Weights of a small GPT-style language model, trained from scratch on English Wikipedia: width 256, biases on query, key and value.
MLP neurons of a small language model. Each row is named by its layer, matrix (up: input weights) and neuron, and shows model dimensions 48-175. Each number is 200 + 20 x the weight over its row's rms, rounded and kept within 0 to 999.
Before each neuron's rows, "fires on" lists the tokens most often at its 100 highest values on Wikipedia text that the model never trained on.

fires on: "mo", " No", "li", "o", "op", " of"
L2.up112,170,199,199,224,161,197,208,225,179,208,215,242,204,212,224,207,163,161,183,213,190,222,169,190,211,179,230,183,201,203,197,213,202,183,231,204,210,182,192,198,216,229,191,208,209,240,193,169,217,204,153,222,219,160,177,188,225,220,201,184,187,226,234,220,216,178,211,188,185,191,220,228,189,185,191,199,213,167,189,198,199,204,228,175,221,191,169,248,186,175,203,200,207,206,171,208,177,174,231,214,218,194,155,221,205,190,217,154,214,192,193,225,207,202,207,205,193,192,192,198,211,228,203,217,187,185,163,206

fires on: " \"", " un", "'", " dis", " Un", " “"
L9.up362,195,213,188,224,200,204,182,204,232,202,168,188,191,208,207,219,209,176,218,228,207,230,171,207,162,207,184,221,213,196,203,196,222,161,209,224,210,211,194,155,190,206,197,188,189,167,185,237,148,186,188,209,182,163,193,212,238,182,209,244,165,192,221,192,222,207,189,198,203,219,166,182,167,182,204,201,158,187,237,204,178,213,199,188,195,197,197,223,162,192,193,167,161,181,193,197,180,223,221,196,171,179,210,220,188,221,159,207,210,186,216,195,232,205,187,194,203,211,176,242,178,170,195,222,163,179,205,211

fires on: "|", "in", "up", " office"
L6.up895,207,229,186,180,247,229,152,212,185,203,194,212,198,205,213,198,207,223,213,180,179,172,181,207,183,204,198,181,185,234,180,202,201,183,203,183,198,221,199,210,257,204,181,202,210,205,157,215,204,191,203,200,197,240,229,200,182,211,221,183,201,207,199,176,211,222,202,182,184,213,193,209,176,187,184,215,215,218,202,202,179,205,215,185,211,195,231,225,195,171,206,221,224,202,211,222,203,199,223,229,202,214,210,212,138,195,204,206,197,207,189,209,182,159,217,156,204,172,216,200,172,179,217,215,193,219,160,239

fires on: " of", " ", " |", ":"
L3.up700,212,194,169,178,195,189,146,203,213,188,216,207,211,215,182,181,230,220,218,198,211,205,213,213,176,180,214,215,200,227,239,227,166,224,209,211,229,183,212,229,209,178,180,207,191,166,198,196,188,233,170,174,183,198,199,184,214,169,234,204,205,193,163,188,161,202,234,174,212,201,199,207,169,196,188,178,216,186,206,185,178,216,201,228,210,207,233,198,193,172,196,201,181,213,197,223,222,204,189,187,203,172,200,215,194,214,185,213,201,174,187,192,206,197,226,193,207,212,161,199,181,199,249,204,166,211,195,211

fires on: "-", ",", " ", "h", " the"
L8.up335,171,158,185,172,212,156,201,228,186,206,180,199,233,207,180,200,200,242,212,186,194,199,217,213,202,194,225,231,196,178,194,220,143,195,227,243,222,182,197,171,222,173,178,206,158,195,158,191,195,199,197,224,227,207,214,186,169,201,196,226,205,198,197,195,164,222,185,214,214,182,178,200,217,183,182,187,222,218,230,171,195,177,214,178,202,203,198,183,168,196,178,191,162,216,224,213,204,205,184,181,178,191,219,198,240,221,245,223,217,203,218,239,182,204,223,198,184,217,202,195,210,198,212,240,241,170,211,210

fires on: " to", " –", ",", "-", "\n", " and"
L3.up135,179,198,209,187,196,179,204,216,238,198,205,214,178,223,193,202,187,207,201,181,169,197,201,188,203,214,177,234,185,240,207,230,205,181,177,194,244,195,219,168,167,165,214,163,191,214,195,199,187,187,203,200,202,230,195,230,215,192,203,230,238,213,179,219,162,194,182,213,210,215,147,200,192,215,211,208,232,187,166,223,181,197,250,182,207,218,182,219,173,165,192,212,200,202,216,214,216,192,213,186,218,221,187,214,215,171,223,222,187,217,205,206,186,172,190,169,191,183,231,183,178,157,207,228,219,199,178,146

fires on: "s", " it"
L6.up245,211,180,218,221,184,178,178,184,176,194,220,190,182,207,218,209,244,190,181,214,213,176,212,187,181,217,200,206,188,193,233,153,198,263,184,190,210,175,196,214,211,199,227,168,209,176,179,190,213,206,181,198,217,190,225,202,228,212,239,213,213,178,178,197,177,210,218,188,179,247,184,187,190,208,184,178,187,188,175,226,154,181,215,195,219,208,199,206,191,226,236,205,176,229,171,202,266,185,203,153,193,190,198,186,195,221,201,215,203,221,202,206,168,188,190,214,189,234,215,197,180,207,210,207,197,182,240,193

fires on: " and", "-", "a", "e", ",", "our"
L8.up99,203,187,222,168,206,223,204,205,171,185,209,221,195,202,212,207,188,161,209,241,176,184,187,201,216,185,227,200,203,199,211,219,197,214,209,171,200,191,175,212,178,198,224,203,196,217,196,186,210,203,191,194,171,171,163,204,202,172,194,203,183,229,204,179,214,212,229,191,230,166,215,197,228,214,213,214,183,191,205,219,183,214,237,202,210,167,187,198,187,232,188,195,236,211,226,204,196,165,199,189,228,240,192,182,205,201,251,219,208,148,215,209,187,173,184,232,196,174,187,192,184,199,198,238,190,181,191,178

fires on: "2", "s", " and", " his"
L8.up1009,211,172,188,207,164,197,208,207,204,209,183,184,219,214,206,214,208,165,238,191,200,201,193,220,170,199,217,196,182,169,196,224,237,200,174,197,206,174,214,172,207,216,208,212,181,158,221,195,186,183,201,174,210,206,197,208,224,177,234,194,214,154,180,174,211,177,222,208,186,221,208,171,180,238,197,188,195,172,226,174,218,180,210,191,193,199,231,230,213,183,184,175,201,205,189,241,200,195,239,204,198,175,196,209,198,193,185,198,202,177,158,193,217,214,210,227,221,215,192,195,214,197,169,166,216,194,194,213

fires on: ",", "),", "0"
L9.up11,229,180,167,170,214,235,191,163,163,196,158,182,194,206,207,165,206,204,180,205,184,218,225,181,234,182,204,183,197,190,176,168,186,189,232,147,185,218,195,199,214,152,196,216,209,212,185,169,167,179,206,209,186,203,197,191,189,201,217,201,244,201,224,191,222,209,178,186,178,213,174,206,208,217,193,205,200,183,176,190,210,179,220,185,215,230,223,179,235,207,225,208,194,225,229,218,186,220,230,198,173,188,220,187,223,202,193,183,210,162,219,173,190,230,183,210,197,191,204,206,197,205,184,238,205,197,185,210

fires on: " same", " Min", " one", " No", " Pin"
L2.up49,187,212,171,182,203,181,219,187,196,186,202,223,204,213,211,216,173,223,213,196,245,235,245,210,157,186,193,190,173,163,188,182,255,189,188,216,226,204,178,218,207,186,191,231,175,198,212,185,211,204,230,190,186,248,207,228,201,191,189,167,172,220,227,247,165,228,172,202,209,192,186,188,234,168,198,186,184,172,208,176,200,217,203,181,224,171,239,195,212,184,195,215,232,185,199,208,172,171,201,193,178,193,190,210,210,197,194,166,217,202,200,195,167,207,214,220,206,204,174,204,224,197,213,228,178,232,211,191

fires on: " \"", " (", " re", "-", "s"
L9.up785,168,205,209,178,220,223,189,210,189,201,201,212,199,169,183,202,217,218,200,235,216,220,168,206,174,220,191,200,245,173,211,193,191,197,213,248,211,183,227,195,189,215,217,204,182,200,159,189,174,168,195,194,196,183,229,191,249,188,201,198,158,205,231,226,228,175,200,200,213,221,204,220,192,225,203,183,219,199,184,188,209,178,184,219,160,204,169,208,170,205,190,196,195,178,183,195,196,220,202,204,221,204,167,203,209,173,189,240,207,191,203,234,232,174,195,181,206,218,224,181,194,179,167,197,209,202,256,198

fires on: " |", "in", "ies", "n", "la"
L6.up84,199,188,195,162,221,211,178,179,186,191,199,224,173,155,213,189,180,221,236,202,226,175,211,186,200,203,216,176,152,182,191,206,187,208,213,202,209,170,194,186,204,228,208,189,207,247,211,226,225,200,162,198,211,249,211,207,200,198,221,180,208,177,186,240,184,195,207,219,185,187,173,177,195,222,167,219,197,201,224,180,225,205,209,215,150,212,216,202,213,188,218,181,214,187,194,191,232,212,191,226,226,169,240,221,209,201,200,194,200,221,184,209,209,209,225,162,222,207,229,205,181,225,191,185,198,214,199,219

fires on: "F", " p", " def", " re", " app", "f"
L8.up1003,184,215,234,203,188,195,206,234,217,219,210,214,202,198,199,165,208,170,180,176,180,198,226,221,179,213,207,252,197,177,196,182,199,131,172,184,205,217,196,238,207,198,177,187,197,170,199,196,197,198,209,206,211,190,228,186,230,157,203,204,174,179,211,214,192,168,194,194,202,234,214,181,173,202,205,221,201,187,209,196,176,188,211,198,194,208,183,226,204,199,205,173,165,205,196,250,217,187,252,239,195,217,209,204,176,236,179,211,211,215,190,206,186,215,193,214,163,200,193,194,251,212,195,238,203,220,193,206

fires on: " "
L9.up206,184,213,175,213,247,173,213,188,176,189,218,236,190,219,187,201,258,194,165,197,196,176,218,222,237,209,211,207,206,230,229,199,186,224,201,218,217,217,170,185,192,201,174,186,197,210,224,203,191,174,234,170,165,164,192,196,232,158,188,205,225,182,220,204,212,189,211,216,222,214,190,165,209,217,201,210,185,201,222,221,206,202,182,213,203,176,199,218,195,209,235,222,221,150,204,224,179,198,183,234,194,182,184,200,232,201,201,213,189,217,214,225,206,203,205,198,181,228,197,209,223,193,225,218,198,196,217,205

fires on: "s", " an", "th", " An", "as", "ra"
L10.up676,219,181,207,216,196,218,190,214,207,216,202,171,163,192,212,226,229,169,190,193,158,228,201,173,196,214,188,213,222,198,208,189,208,179,199,188,190,165,220,145,201,193,211,213,222,204,182,177,212,187,257,196,224,220,198,203,218,223,196,185,171,204,223,208,214,193,229,222,168,217,202,168,180,198,223,217,250,186,189,164,185,204,210,168,197,174,217,187,219,188,197,189,180,170,188,212,199,194,194,210,238,182,206,223,186,176,190,193,230,194,235,204,172,187,204,206,202,181,168,205,181,199,189,193,254,184,227,222

fires on: " O", "to", "la", " La", "eti", "s"
L10.up747,171,199,179,208,189,198,197,240,198,197,180,207,167,238,223,204,244,179,208,235,186,197,216,201,181,224,197,217,216,188,211,204,182,172,199,235,192,176,166,179,244,168,181,213,179,170,196,203,192,210,223,229,194,224,203,218,225,203,227,170,234,221,202,204,211,196,209,191,189,232,167,198,201,187,166,181,185,190,253,208,192,205,211,198,204,209,235,171,233,182,174,225,177,195,214,199,240,185,196,221,186,218,215,225,221,204,164,229,204,212,198,203,213,170,162,241,209,217,222,224,213,188,176,200,160,232,206,215

fires on: ",", "|", ";", " |", " "
L10.up524,166,212,200,232,177,199,202,177,192,185,188,198,242,198,222,258,190,223,210,208,164,177,183,208,216,178,222,193,215,176,167,201,170,196,230,206,201,191,184,228,190,200,216,219,175,222,181,200,202,213,240,180,147,227,177,191,214,212,215,190,176,259,215,174,213,204,217,226,207,206,207,209,213,171,208,202,228,200,191,198,195,234,206,206,165,184,159,214,177,222,202,216,214,196,195,212,198,201,186,209,183,202,189,194,197,212,218,203,199,207,185,186,162,205,193,199,166,186,221,198,204,186,194,187,172,190,190,169

fires on: " ", "s", "2", " |", "0"
L9.up734,165,180,184,166,242,184,206,184,199,187,183,210,187,171,189,221,216,163,180,196,149,223,234,214,233,193,198,174,202,219,188,184,194,199,189,189,175,182,216,172,226,182,183,245,197,208,179,197,202,183,188,189,178,207,193,203,187,211,191,208,186,203,220,207,189,200,207,203,210,218,157,213,205,190,194,191,175,204,183,209,233,154,202,186,199,222,212,205,214,205,214,189,205,218,251,213,198,194,212,189,193,199,207,211,173,193,212,214,233,195,203,175,198,170,230,219,176,172,187,184,200,194,206,230,180,188,222,198

fires on: " the", " and", "s", ",", " ", " its"
L6.up982,183,174,213,171,208,178,171,215,200,193,204,217,196,212,197,205,207,188,211,196,206,185,175,221,201,195,211,233,203,210,191,218,182,226,195,172,226,207,202,159,225,201,198,174,202,212,196,218,238,211,211,139,207,206,213,170,198,186,217,195,187,172,228,227,227,177,238,218,202,205,204,197,149,219,203,201,210,219,190,196,165,210,206,176,198,198,226,235,202,191,228,212,200,181,208,174,215,203,185,217,196,188,203,217,163,215,215,213,224,185,171,180,205,163,202,200,175,196,184,226,217,179,151,208,197,192,171,212

fires on: "s", " on", " of", " ", " a"
L3.up142,200,162,144,212,180,196,175,174,219,192,229,223,221,222,234,176,221,190,207,226,222,190,235,201,203,206,181,212,220,196,185,184,190,234,203,204,227,235,220,209,175,210,198,222,198,180,191,178,183,237,196,198,216,190,204,240,201,227,225,175,246,186,205,181,200,213,190,184,232,218,201,208,162,201,196,187,224,205,145,212,194,218,176,211,202,245,202,180,227,177,195,183,172,173,187,217,220,208,234,175,213,215,197,178,199,190,183,193,208,223,162,184,190,149,172,199,213,190,176,226,205,205,226,181,202,190,192,188

fires on: ",", " and", " ===", "s"
L8.up427,183,179,211,174,187,181,185,186,170,208,199,190,244,192,208,173,181,214,190,208,220,212,194,246,208,218,212,214,188,222,171,196,187,193,136,182,190,205,243,196,263,165,182,190,196,219,199,193,230,174,199,213,196,199,237,192,229,215,149,190,219,221,182,193,202,218,228,245,203,217,205,189,204,156,239,212,173,235,204,181,178,194,184,190,222,190,187,182,204,191,217,185,238,167,193,208,219,188,207,193,190,207,208,190,173,190,167,217,214,163,174,190,218,227,193,177,211,189,182,190,177,210,224,203,198,190,218,233

fires on: " \"", " Best", " for", " “", " office"
L2.up506,190,203,212,183,211,204,186,206,218,180,210,188,214,197,210,188,221,231,183,211,213,225,184,205,193,203,194,218,167,210,169,224,230,201,209,174,197,153,182,174,172,196,218,208,192,233,222,243,187,202,159,219,177,170,216,236,163,204,187,211,195,204,203,229,162,214,187,200,184,241,190,202,188,208,196,205,173,192,164,188,218,207,223,184,184,206,207,200,201,168,186,200,205,179,225,202,194,204,191,226,199,183,205,209,189,219,144,220,175,185,223,214,249,231,196,194,225,198,212,208,215,205,209,192,148,201,219,211

fires on: "a", "le", "e", "/"
L8.up797,198,243,225,189,223,195,190,204,205,209,224,212,219,207,221,212,190,136,200,199,204,174,175,185,171,208,200,211,248,171,212,163,191,210,228,180,253,168,200,200,219,174,207,218,236,184,225,198,198,207,208,191,203,167,182,210,202,194,168,225,205,196,220,213,185,189,212,177,196,190,215,188,222,205,167,166,225,209,170,190,196,202,234,202,220,185,189,224,192,199,216,181,185,234,214,205,208,200,186,207,183,201,208,183,207,189,210,189,173,174,203,223,223,166,234,210,221,206,213,156,197,180,231,213,184,186,218,192

fires on: " \"", "'", " ("
L9.up36,199,190,229,230,199,173,189,217,180,204,189,203,237,180,185,225,188,205,192,234,204,186,212,210,211,197,177,206,210,176,189,204,243,212,177,232,201,224,207,190,173,201,193,203,199,248,158,206,194,211,199,197,219,219,205,186,209,194,188,177,214,244,211,181,239,235,192,178,176,210,170,226,171,200,195,167,192,216,190,233,197,214,197,180,203,184,194,173,177,195,179,213,174,187,198,192,190,226,175,181,229,224,236,196,193,210,213,206,196,203,156,195,194,207,204,220,191,196,207,218,192,187,219,209,224,183,201,176

fires on: "==", " to", " of", " be", "-"
L9.up354,186,179,225,248,208,221,194,197,202,194,188,231,169,195,179,201,180,219,175,194,168,191,211,199,229,218,170,229,198,246,202,180,200,188,223,212,197,188,203,178,183,213,179,184,220,194,241,198,192,221,208,218,199,191,187,224,219,198,187,191,222,198,182,220,177,193,194,213,218,197,196,200,171,169,199,164,232,216,200,197,220,168,206,170,187,171,167,211,169,153,179,202,247,204,212,249,166,211,217,207,233,207,200,183,207,171,239,213,184,210,193,198,218,219,197,176,191,165,180,221,176,194,221,194,202,214,223,185

fires on: ",", ":", "):", " –", " and"
L8.up999,220,209,219,198,187,202,223,162,179,216,184,190,243,191,207,197,192,213,200,206,203,214,199,194,206,181,218,196,214,196,183,196,187,229,159,168,181,177,183,197,207,232,219,186,212,196,181,200,218,188,180,171,220,184,221,229,180,205,175,198,176,221,181,178,212,240,154,215,224,204,178,181,161,228,230,261,216,223,200,213,178,153,234,185,214,202,196,208,208,220,210,204,195,174,205,194,222,200,193,198,209,217,217,214,202,197,189,212,255,189,202,210,202,226,178,182,184,184,162,212,205,192,202,186,183,211,180,206

fires on: "P", " P", " p"
L10.up206,192,219,217,182,170,223,189,219,193,190,172,229,177,194,214,199,206,248,187,185,201,228,196,222,204,178,213,182,218,161,173,164,207,207,152,170,217,214,187,228,204,212,187,177,194,206,200,203,190,164,195,195,199,209,216,173,189,162,219,233,213,209,181,209,205,149,211,222,191,247,221,190,184,163,172,198,225,222,184,205,216,201,227,175,193,222,193,206,216,216,183,195,193,188,209,210,205,158,212,202,209,206,200,216,201,203,136,216,189,210,244,212,204,168,250,214,188,191,178,191,200,179,197,220,206,191,206,180

fires on: "–", "0", " video", "|", " game", " |"
L8.up525,201,234,162,195,195,222,205,188,176,205,187,219,223,207,207,228,169,191,189,223,195,196,197,233,227,199,228,224,208,195,200,208,185,187,208,173,199,221,188,204,200,214,216,171,184,237,188,185,179,237,232,184,215,206,220,201,183,192,202,178,210,243,179,158,207,185,224,201,211,212,193,179,173,166,201,197,235,170,221,166,186,192,213,188,182,209,182,185,215,206,226,161,191,173,209,190,205,172,189,169,189,231,196,212,214,230,196,201,164,198,184,206,205,206,183,193,207,165,202,204,197,220,230,173,177,189,201,211

fires on: " "
L10.up426,194,173,213,220,213,211,237,187,196,192,168,186,245,174,181,207,199,162,159,222,206,215,221,230,221,241,229,164,212,202,218,222,203,219,178,167,213,201,162,168,206,155,173,187,205,186,216,208,197,206,180,216,150,154,202,195,210,165,211,214,218,193,190,182,218,170,205,193,202,206,182,199,185,221,177,213,197,200,209,224,192,204,227,204,131,166,183,227,201,198,192,217,200,187,239,178,230,225,222,190,201,208,185,223,230,188,197,222,210,212,242,214,174,228,220,202,208,202,166,207,200,210,210,183,178,217,214,173

fires on: " ", "'", " \""
L9.up885,189,189,221,206,224,162,195,206,198,191,197,198,190,207,192,231,205,206,188,215,235,223,207,231,221,181,173,179,201,156,189,200,230,241,171,219,225,193,182,203,215,200,167,219,204,209,188,179,195,199,197,215,195,189,236,201,245,168,185,194,205,192,240,183,232,196,213,212,190,190,214,234,200,219,199,185,207,193,156,222,179,207,179,187,185,151,180,182,194,203,158,188,238,210,187,222,182,220,195,192,183,192,179,191,236,201,233,212,197,203,203,208,202,192,187,195,182,233,199,167,189,173,183,224,205,167,199,188

fires on: " ", ",", "8", "7", "5"
L6.up66,216,207,192,189,210,143,223,226,192,186,232,208,174,208,214,172,170,191,207,230,184,182,197,220,200,206,203,206,175,185,213,172,204,208,200,208,184,213,178,220,194,212,204,212,166,204,208,199,190,209,236,222,212,195,215,190,190,185,211,192,173,207,196,229,195,278,218,172,187,202,176,194,198,189,232,202,171,204,203,226,202,163,221,221,193,186,193,193,167,232,186,219,200,171,204,195,200,201,193,188,172,193,197,236,187,218,199,189,221,206,186,211,173,200,189,211,228,237,199,220,238,208,192,216,220,192,188,210

fires on: " in", " to", "-", "th", " ", ","
L8.up534,187,149,180,187,225,187,203,183,230,217,175,199,150,187,214,206,242,235,227,247,154,207,197,182,191,224,208,219,153,233,222,203,186,222,205,223,219,203,195,152,183,207,226,191,227,202,204,178,211,192,157,173,177,194,189,198,209,176,210,238,206,211,194,228,167,212,190,160,181,207,183,197,188,187,194,216,207,242,197,200,212,188,207,176,196,178,207,196,210,217,188,200,225,185,175,212,171,184,204,225,224,169,204,211,197,199,197,202,190,210,167,188,206,197,169,210,233,189,200,214,165,227,200,185,185,219,205,199

fires on: " ", "1", "2", "4", "3", "7"
L6.up594,166,203,190,186,213,238,204,186,207,207,220,221,214,217,201,185,214,218,189,224,190,219,212,230,203,196,168,178,172,169,200,199,163,186,225,205,219,203,197,201,234,175,172,194,226,211,168,192,178,181,213,207,180,201,200,210,190,202,193,169,185,188,204,162,207,175,203,189,234,183,181,198,206,201,213,163,195,225,204,181,167,225,198,234,220,182,231,240,184,200,202,186,201,203,212,202,134,198,197,200,198,204,185,224,176,194,206,252,210,228,185,212,211,207,227,202,212,233,182,205,202,193,199,239,228,182,220,172

fires on: ",", " and", "-", " ("
L6.up537,192,182,231,191,194,204,213,223,196,236,198,178,230,194,173,193,200,213,225,212,222,167,220,231,210,199,195,172,185,196,185,226,207,205,168,198,227,202,170,200,199,201,195,238,204,211,189,190,174,178,189,214,216,209,144,219,203,160,199,197,183,158,201,201,205,198,214,191,207,180,208,188,198,182,198,159,211,197,231,180,211,200,232,205,197,198,202,201,183,201,152,188,204,180,219,189,195,184,149,155,197,207,235,204,215,156,227,221,196,187,231,204,179,191,195,226,214,183,206,227,232,234,203,227,248,166,174,214

fires on: " a", " in", " by", "a", "-", "ly"
L3.up310,186,204,199,222,221,201,193,232,200,199,207,242,191,222,213,159,215,161,223,207,202,210,207,202,210,223,181,190,197,205,175,196,219,219,199,194,236,199,221,222,213,163,219,157,204,166,140,221,196,187,237,215,193,220,208,224,164,227,175,177,182,191,241,174,174,209,194,188,199,198,220,191,180,194,197,201,202,196,203,200,183,208,185,192,220,211,183,201,199,218,198,167,175,185,221,210,197,192,201,209,207,198,193,197,191,200,187,171,210,208,219,188,180,217,175,190,221,217,200,236,223,197,194,213,191,213,196,184

fires on: "s", " in", "ly", " re"
L6.up802,191,209,202,176,208,220,196,212,180,205,195,245,214,205,199,158,204,190,214,219,218,217,157,206,210,205,225,178,211,209,215,189,204,209,168,197,204,188,211,218,177,183,211,195,186,156,166,202,190,199,193,173,230,171,210,182,222,217,200,169,183,183,192,180,215,237,187,197,203,238,186,188,191,221,200,196,223,211,212,158,222,181,205,171,219,194,200,183,225,220,192,150,197,179,168,215,154,221,195,176,163,188,225,221,204,188,176,217,174,237,230,188,211,216,216,182,182,247,208,214,226,199,185,209,221,190,194,191

fires on: "ed", "ly", "s", "d", "ing", " to"
L6.up51,204,207,200,211,211,194,189,216,221,176,222,211,208,239,212,173,226,193,184,212,215,211,147,246,184,200,225,203,183,192,201,179,218,194,183,205,163,196,210,195,185,191,208,211,228,188,163,211,210,212,192,172,207,216,216,186,211,204,223,202,215,220,211,173,227,192,203,187,205,217,219,236,209,212,205,215,196,184,234,179,212,212,212,216,185,215,196,183,185,203,215,188,215,166,222,199,175,208,194,160,156,213,234,220,194,196,224,213,189,162,198,201,211,212,214,183,221,211,211,191,217,149,205,168,210,186,208,236

fires on: ":", " that", " as", " saying", " stated", " said"
L10.up457,214,212,230,222,180,229,180,204,219,229,220,178,161,178,208,223,205,201,204,199,221,217,213,218,243,200,190,194,226,221,180,164,216,187,205,207,204,206,236,213,266,173,185,167,207,211,196,205,172,195,180,195,196,205,198,190,218,201,231,202,170,176,187,230,196,206,207,210,205,203,213,207,181,243,180,198,214,200,209,188,214,183,199,198,208,192,215,173,170,222,176,220,169,204,208,228,193,183,173,239,197,186,183,221,182,206,223,176,231,198,205,189,176,198,216,220,244,193,178,209,169,233,210,170,202,218,180,179

fires on: ",", " and", " –", " He", "-"
L9.up905,160,206,207,224,211,191,213,188,212,224,219,192,226,188,196,224,209,195,211,202,199,198,160,218,208,223,163,204,179,251,204,199,213,175,184,206,194,184,187,163,259,169,215,205,191,216,223,177,178,210,216,221,216,227,177,199,188,204,198,188,229,194,182,209,213,180,229,238,199,192,187,198,198,199,198,153,188,174,224,191,199,186,211,180,176,219,188,246,154,168,162,172,190,177,214,198,208,236,185,198,232,190,253,192,219,192,195,242,200,212,200,204,235,183,167,238,188,193,183,181,177,208,172,208,208,190,197,205

fires on: "1", " not", " ", " to", " never"
L9.up611,184,232,213,192,209,164,194,192,210,185,203,164,181,213,225,184,214,211,181,210,203,193,221,225,196,187,220,201,229,178,185,202,197,190,201,245,194,211,165,211,222,184,187,197,189,185,246,169,190,194,200,159,181,192,194,157,225,198,194,192,192,167,174,207,236,213,200,222,170,194,164,168,184,222,205,225,172,245,166,172,211,188,211,214,194,162,215,218,159,182,212,218,226,249,195,227,190,210,195,206,199,183,162,212,170,177,165,188,198,199,175,235,225,187,219,180,159,211,188,187,218,205,213,223,203,212,168,198

fires on: ".", " de", " as", ":", "e"
L10.up186,201,212,196,191,181,198,201,192,180,233,204,185,211,162,174,183,209,188,187,221,211,199,177,213,234,210,184,237,240,194,198,166,201,244,192,208,189,199,220,181,212,238,186,193,181,202,182,179,198,257,184,231,188,218,213,191,208,199,185,204,233,181,197,245,204,198,208,217,225,214,173,200,209,191,200,220,210,231,210,190,225,203,199,205,146,171,218,234,187,189,211,197,190,172,206,212,178,186,164,214,194,181,206,177,162,203,219,170,212,209,209,224,200,176,246,246,207,227,185,210,177,197,190,153,205,196,202,191

fires on: "==", " |", " ==", " p"
L10.up342,196,192,212,181,199,224,223,222,185,188,267,186,202,194,167,210,207,203,181,217,198,224,194,180,190,185,203,187,202,221,202,166,195,214,192,190,200,210,215,190,233,198,201,193,183,176,184,217,207,203,223,177,194,142,202,170,187,189,211,211,210,208,181,186,193,208,219,224,191,209,200,201,179,202,187,212,214,201,179,192,258,203,199,198,210,222,155,193,192,173,150,201,203,196,168,184,199,183,209,197,217,198,221,187,176,197,171,173,210,185,234,238,224,166,245,224,210,191,195,212,221,222,193,202,215,175,201,190

fires on: " |", " ", " A", " a"
L10.up255,163,211,215,181,227,218,225,218,213,200,245,216,183,203,207,165,217,185,207,235,179,216,203,182,181,192,220,206,202,182,220,265,183,222,188,174,241,195,195,205,237,196,183,225,179,195,202,140,193,187,242,208,204,197,212,167,207,263,227,181,179,217,214,205,181,224,219,210,181,176,184,223,182,204,198,189,222,207,176,169,213,211,194,229,179,213,210,237,174,180,224,169,233,177,217,224,235,163,194,186,188,170,201,191,218,199,195,185,220,219,188,175,186,190,191,241,209,191,188,220,197,192,187,163,180,209,198,217

fires on: " |", "″", " and", "\"", " ", "."
L3.up709,185,196,207,207,216,194,192,165,181,167,205,208,199,218,227,192,214,198,227,196,201,214,226,187,202,213,207,194,205,190,244,263,203,159,198,187,249,164,203,165,195,232,193,192,197,213,237,192,201,163,245,200,219,212,196,202,177,219,188,170,202,203,198,217,192,206,222,239,164,192,201,210,217,203,219,240,186,223,209,195,218,175,182,194,233,227,168,218,175,221,206,192,204,195,197,204,205,187,210,200,198,166,224,201,178,196,178,195,187,200,209,208,228,211,223,170,218,205,158,205,214,194,200,176,209,194,174,230

fires on: "e", ",", "es", "el", "he"
L3.up705,194,206,212,210,219,204,237,205,202,201,211,210,219,208,231,167,208,231,249,228,199,184,143,206,207,198,206,145,218,184,225,219,189,216,202,206,190,171,207,183,198,215,194,199,182,204,209,198,194,217,217,203,193,201,174,210,210,152,217,204,209,195,171,193,232,201,224,192,195,182,239,205,222,166,221,204,220,189,187,196,199,172,229,233,200,176,219,193,167,192,208,196,214,215,190,197,177,211,209,207,177,210,211,203,208,208,179,186,208,214,231,239,192,200,208,235,211,206,183,207,241,166,205,184,152,160,195,222

fires on: "s"
L8.up675,240,178,196,182,197,186,206,184,208,188,179,179,169,183,198,203,231,159,194,231,194,223,216,199,181,242,191,186,212,196,202,203,194,202,214,200,171,189,197,167,193,188,226,189,200,189,192,187,189,214,201,154,205,212,214,198,226,210,250,212,192,185,204,243,245,210,235,214,187,207,217,162,188,213,216,183,226,195,208,183,210,201,198,202,180,202,172,191,155,218,178,185,221,211,166,194,232,167,221,200,179,177,160,211,210,232,233,176,211,199,210,179,203,211,192,191,180,238,213,209,220,181,153,194,186,188,186,199